Weights of a small GPT-style language model, trained from scratch on English Wikipedia.
Size: width 576, 14 heads of 64, MLP 2048 tanh GELU, vocabulary 32000, 77.2M parameters.
MLP neurons of a small language model. Each row is named by its layer, matrix (up: input weights; down: output weights) and neuron, and shows model dimensions 304-495. Each number is 128 + 32 x the weight over its row's rms, rounded and kept within 0 to 255. Numbers have three digits each.
After each neuron's rows, "fires on" lists the tokens most often at its 100 highest values on Wikipedia text that the model never trained on; "fires in" lists the words (lower case) most often at its 100 highest values on Wikipedia text that the model never trained on. A number after a token or word is its count.

L7.up1160:124121074118123149149107113060198139135146067117137097113113123145140084153176092062139182136077142118086154126080155104124122104135122143073138098138110113090078154168135097144148084104203106136122082095134167098132206127157207151177135146129105135156082140078163134137148129137157187140111082139143165095071067051084159204089222103146162114178118050115112123083125131122111171174138122087088180157126163157109160142143141128138177141135107149140141188124042157090089122093130121117099134099182146108158192102159162133118090095138113130083118191120125139040094135160114115150
L7.down1160:161066069090081117112136100132158076152137094131154108093127184173109098128141157095133105162135137152182111136137146109127168124074108164135085144136156154116072174087060105128158125127160199103110142106213080083169140127200143117169116124088114149099100187120103110121094099137134182114064142102161143109141132181048150130182155107106131087108110093071160105154107145142108187132109097115125168114135175120133153072129106147102121136135092164100147153131075121068164190160105128089120084117128162148161137090107072142161099151158128129174088065138134088078111111134142113176
fires on: " to" 74, " would" 9, " should" 5, " did" 4
fires in: "to" 74, "would" 9, "should" 5, "did" 4

L3.up1206:122193118108155139155130201125129132061102196146124143097103115152180101145122068113082146097139133094111090123142115129125156132089128137134065134129116094122181150171153151105131153154175142101060149127111196126124106115091082117035112121160124064162115133155101154161123207127150153145116100156124129102170115061045179163104132134143073117146123105103125151103131171148173113154036131104120112145104177177138070150150122127195106071078094098083142069065106154133134099174125143140156112150164107108183122158197134079095118073137091068143115146122139218073186115077109101164
L3.down1206:132105108156128111127190179105083172145096101141097123137093160122119121169150137139110078104135129088078189105168154131066138092168156120118086168101107138094087163198134166145175049099091050089130137127155108150109108110093141121115133129107123116154073136098081132118116161121151046149080130123166147108125085128131069137075119133138119143140096155137159142139123110178107125154128160151102180169133171057113056126133174085118101128063132151125131149110142178160140126164126092122181169134155122150167103141155129128103147152156094107149080094129087194080161151067139088147
fires on: " High" 21, " lower" 17, " high" 14, " higher" 9, " United" 9, " low" 7
fires in: "high" 36, "lower" 20, "higher" 9, "united" 9, "low" 7

L7.up1672:143115115125136101131193119081067173097165118132158119146128094085095123166101139146053126152114145088115106148085110143144188155130044102148086088155133076057101087120129103124095148148103096143170090083190129110132167127194129115184150138167126113149082113132132096189149070130146105207096122156101091162096138155116074072196104113110136155117125143081132108182123088129110093132135169175109090134127152113094130172128132155083043127152084145104127123155111153156097127171133110171140108151128096141064132166078094135142138149153115155109150147141122101143165126110070108165
L7.down1672:115106124174093176128114107093105162087153131077097085207104131102128146195081117111202165182124152064127127132084133104104107183119127074181135110133082111082177132172165095122145114171078131144148107114142069094113152120173122083115118132141120090127109172130124100136161134143137062206088059095114093112081173134130132141108124102088125107131118190062123138187146128105124217169113065137102135088120114201157147113050127153119126111137120144117117083188156147143100139137131121129192131129117134118114148122147118080089181179168106080103101207079105109075095118128118150166
fires on: " his" 56, "s" 23, " my" 4
fires in: "his" 58, "s" 23, "my" 5

L7.up482:082136156176171128079103172120105190165095077175134115121154150118121192083166200137096116123063161152125098173162122116123077123139106085140196177140151130207096139083152111071101110115147091088134062097159161134108157115164147137123113107119142134136155092183145120139180165093098150064099103070113107099153128137178128170134018120141199111136103188171092126158148130129123134122144110102119104137099162095119138110156110104088115142118123167124080136158107175089143128075096157144119157171130123138164091136127151076169146103136157135121112138162097155152110156173134143148
L7.down482:129111119162106146200142172143122140111132163091144112121110161097196154144059175128172079086222064148136207105148108094155140107135116111093132072143130155105081127123085168102158112114143129114115099171100156084117116091147149129092163113097069168119107108136103124142119138134179140101128102196069136121057148090029114121161135103116135085136156164155169171134136115119112080095152140161100164084116159142095103139076145105140098080119098142079139157123188054107094112049149099130184061095093146088143133137091118158097183085169077149108120175141126179101118115149113109091
fires on: " a" 61
fires in: "a" 59

L3.up29:154175120114139126127142119094148096126072188178113110156182135150163112121109092138153164223122153113097154105121159115066132131157120081101166109124131160178131147140143129124130147142111214134153153142118101021108126071095102178116137151135093128114089108073140145195127096175194080121088102146158140093105139080119186132127112093144203152129126098191080135134090089148130038093178118136117187120138100090189182108148178147122110107158120167139125130136087117184123108141102139142176107146088138116126141205115087126113132087117154125064084170098104114180112116144101127127
L3.down29:146172068126052118109147108075178111078082177160089098096164127182097162096151112141113129136192075105137102142153137072138167094152067135153074124109177115129118104096114134099177087118091142171134137164139071076080087105120145099147093156137110204145088103109142125139181191132161096159130074108135170119158139120154176125135142110166138151086118164089135199188106133108129094115143135122152155158118167156131146153119128139150115117117073095154107139195096061151111108174116099097170099121091059183116165154123091072148150099114109083117074154141079140183102109113139128106
fires on: " him" 44, " them" 23, " himself" 14, " me" 5
fires in: "him" 44, "them" 23, "himself" 16

L3.up65:088132131150146150133100111148149146167170168082074148097131151096166076189147129112116152083187157167098118168093143111131112127167103142161138135117133206117173120125158102143139177130103148161104107149084164122165081166100087128090125166090163132108101175111139088168091090125106158100115165127123158162094136144120142187139106094098208139078182144147104100122109128144095191123104103176129187174127121130116160087137081122132084152121095112137109205162148061080159155126064077131092207105118160140109053085109115153156144126140160109153124194118143134066132153136135160137
L3.down65:110140171117124071135137134108151128075204093106102156113161107127139135098084084176120085140095182148141164102158174139120126092113109179065164121131161090145153097088152128169106124172145129082131145102075136169183070157123120134121164113105071140099133145122169129147126107146114136122063093139174160101106096193126137180112148127145140067129059146158119125138095098117093155075139149096142108176122140114093197150141125093156134146134106149088113137153183101123108138065158117120096068114133106101198152049144104136127125078115130157105178133103096084153087085177179140140
fires on: " all" 19, " some" 18, " All" 11, " Some" 9, " any" 8
fires in: "all" 33, "some" 29, "any" 8, "every" 5, "each" 5

L3.up565:127139162152123125097117067109125111133122136133176105121142101110137121114155226153113173080109091098129120115146142064148156104180156147138135102067163124077159093151106116172118101099161161150151166125189152104131163124069123129157098142140117106131120120187126110150121121142164120104132103148105108147181089120160112062110179182231092128099156118094159147099089049077111107120121165085151115180145090116137115146138095173145110091119127128135143117124090145120146090104107172130115157142083131097133126154104169137194185096107151158159174158135210146146179162119127131083
L3.down565:110146116114099081092134061054133132124104104101133146130107103136070145093103169123190211118121144134109161209147149135142104139109198127145117107102146127076152101156179040121141114190158147168183173114203075142113116130117128168172143097161152095127124132136072138156106126094156135105174163115143088150120083065130119153049166131166102122146123174161110165129100155098126115080141136149128139149090118098147127135148106202095124078092140145117157126115091176154109158133129159151143196115106158091150117110158129095112151118108128169081143108123140076081077090125156086143
fires on: " more" 37, " moved" 8, " focus" 5, " based" 5, " turned" 5
fires in: "more" 38, "moved" 8, "focus" 7, "based" 7, "center" 6, "turned" 5

L3.up955:138118189146156135143091130146129087087135131088152115144158111182102106145154067100100115095171123111075099132092171115106114034166095102094179128115087121118126170128179185153140091091132175080064150142159146188148125148110138141132130155146182141103171208147099179104072097114132134120100140114091149180112130116133191177180092133097145100161078151136060097092150161172129105118112099152139150195119127129119091104070104060145130155112094103138133134139120109160157160116184193207174160117108179182136077160109151083130138170089145139119133083137126091143137165157160115123
L3.down955:126113123167132144165096092097104149132166063056095102183156145112117130118142085174156150083140113084103140177075193101115090074141096118142116142107168129166131130136174218130164104147093131088107128150143127137120137139133116150110116121103140123112117143117137119185123182130126122115163146154145135151084145094175146119196123149106074132125107119123105085032147092087129153108162126145115084194118113098134114112150132110108091128139133162152114149148125130148117102128062171139147126148140222132145063123129123141107096142140132154098094121102142149122162135116137164100
fires on: " All" 23, " family" 21, " all" 7, " series" 6, " lot" 4
fires in: "all" 27, "family" 21, "series" 6, "lot" 4

L3.up103:086161051151127103191114160107183129093108104107188091133105198150184085097086112150163115144144144131170132102158097134159127193119110145073145141130136167165180145122096125131090092157163138152128118142146079112125092114152139119130130103122106197140113140134146104113070170136090119139194186145082117144122120062085115134119119125112051148159096110079082124180092096127184197096116111086121065180116043163170123107164105120118149145128138096169102164189159156155134146111091161107210093114159097135069131124146099146148093133102190128123121124167171108125142160095136121076
L3.down103:147100128184122117166157158096122134168030181133167125122156192107191078164106120141125130096130122065158094099125081084156117182109096109125108106135095171087100124149124140107118075102117099161155138162153109119060154088150141060122171155142091140145098156110127108096119119119137085121146142121109168150053153145102085137139124132144102140162137140129125146161109111100193084135101110080104086156083117166152119119066151094116104056137123131128152035140094106132081125164149068172079181120117106133116108113107093128086094135172210137092155126123110126126118134099070140060
fires on: " South" 31, " Win" 8, " draw" 5, " home" 5, "oz" 5
fires in: "south" 32, "win" 8, "home" 5, "oz" 5, "draw" 4

L3.up981:080116132144142061161115131127101097085138103156159100130176125121121148186122107143073143143110188118154193113080146176091162155107131142138071164136063163123183109148079151048097109132138108156092151114122191134086092122132157072086136102120238187097083107146139052083122111140118121100154137098112113086123156125150108140086106053052077118153122151139134118100116153187128150143195107129180132112122199146150126081081120154139093152093108078147108129095111142149105052088116076064126142099142128083172132087108100117140110139168127196119131204075137193118121141127171110113
L3.down981:071166076136154101119089127152105141100195153094150063173092102120162132171118160120118133156074083136094080103068106165188129189099101084172128149133091140129195109113089102083174096087133117108116114042075129166123135139136094134140107129151149161124136159139164114227169149181088113147140122163124108073098113157156113133123135069150144107092083135107126059107059151196093122128139135123143111113090122178193168172123147078053111128189123047133118134150173104109121105110150084144124144085156085108155146112157134077118136051093138153154145031117135166122089143114174121168
fires on: " he" 51, " al" 14, " no" 6, " Q" 5, " p" 4
fires in: "he" 42, "al" 12, "no" 5

L3.up935:103189054142104109173072090159131144080133080089161132189108164084051153112090141117079099153145070112079183099138163100107171144163145128113122097141158104146104053167093125073122182127176185165112129188113153157131142156158116082135100188133154189165126175150122083116158143116163101103118150145119191078166135137211101135147124136164104118139140180134117110143092129159096077145125066154086106107186118122176144115177146107146064089099135152145119125108185103131154127021139140127088092142139095128028167115121159139125119151135125164098096112138079138131117091133160121144
L3.down935:112085094084099121171074153186089103120115081080086144162095105156166150180163132189111126151129146127085132160201116120150122156142098130090135104155113172117156170139156129132130155111150144134137106121052131078151103136137135146095110101121181133076134145118144120135238099155124107153110147166134103159167143144144138201133150117146123130176124142135073153146132089165060123069144166091118138141168110147163103123161156102104117150162140145167057093113145152125125153084089167133153147132070081108106118138164166140146149136169148177127067046118197129163098118126130157046
fires on: " as" 29, " married" 11, " joined" 10, " met" 7
fires in: "as" 29, "married" 11, "joined" 10, "met" 7

L3.up926:147113147109145151165068144107095139106189106120116097163180101122143129186111150138165145151084145133142062147077160151143124147090198111151135152084103099066134106127152157086185116141121136118154119127136097128139122184132145141141147149079082104149096102132158144131155157147115103131132136160161132127184142088142132148162164175120153088078143089158124183047063139166202161152107117137114143119114150152101162114138121143166091100142117117123158144121116080171150126112165128104184101193138130157133188110088080145189132158089115098066160135134102162077123122167116108099
L3.down926:151116132067097137153197079132144105116131123089087066129140166093148101115170136141117134155097113164144092090107192162155154148122141146117138100126128119119128193202192146134162066076118141173091096124125132191097060184164110089161220080036109133179116112124129130122118123124092177109143146188169153149134160133082132105169064115096162125070157162095167136062092148122160138117168111146182155038093078173100118145145142153162163107119075138085163161092134104213097090141122119131150121108148120149075203069133116115074167133101162136101156177129104075166083113124100127101
fires on: " did" 23, " do" 16, " a" 12, " does" 5, " an" 5, " cu" 4
fires in: "did" 22, "do" 15, "a" 12, "does" 5, "an" 5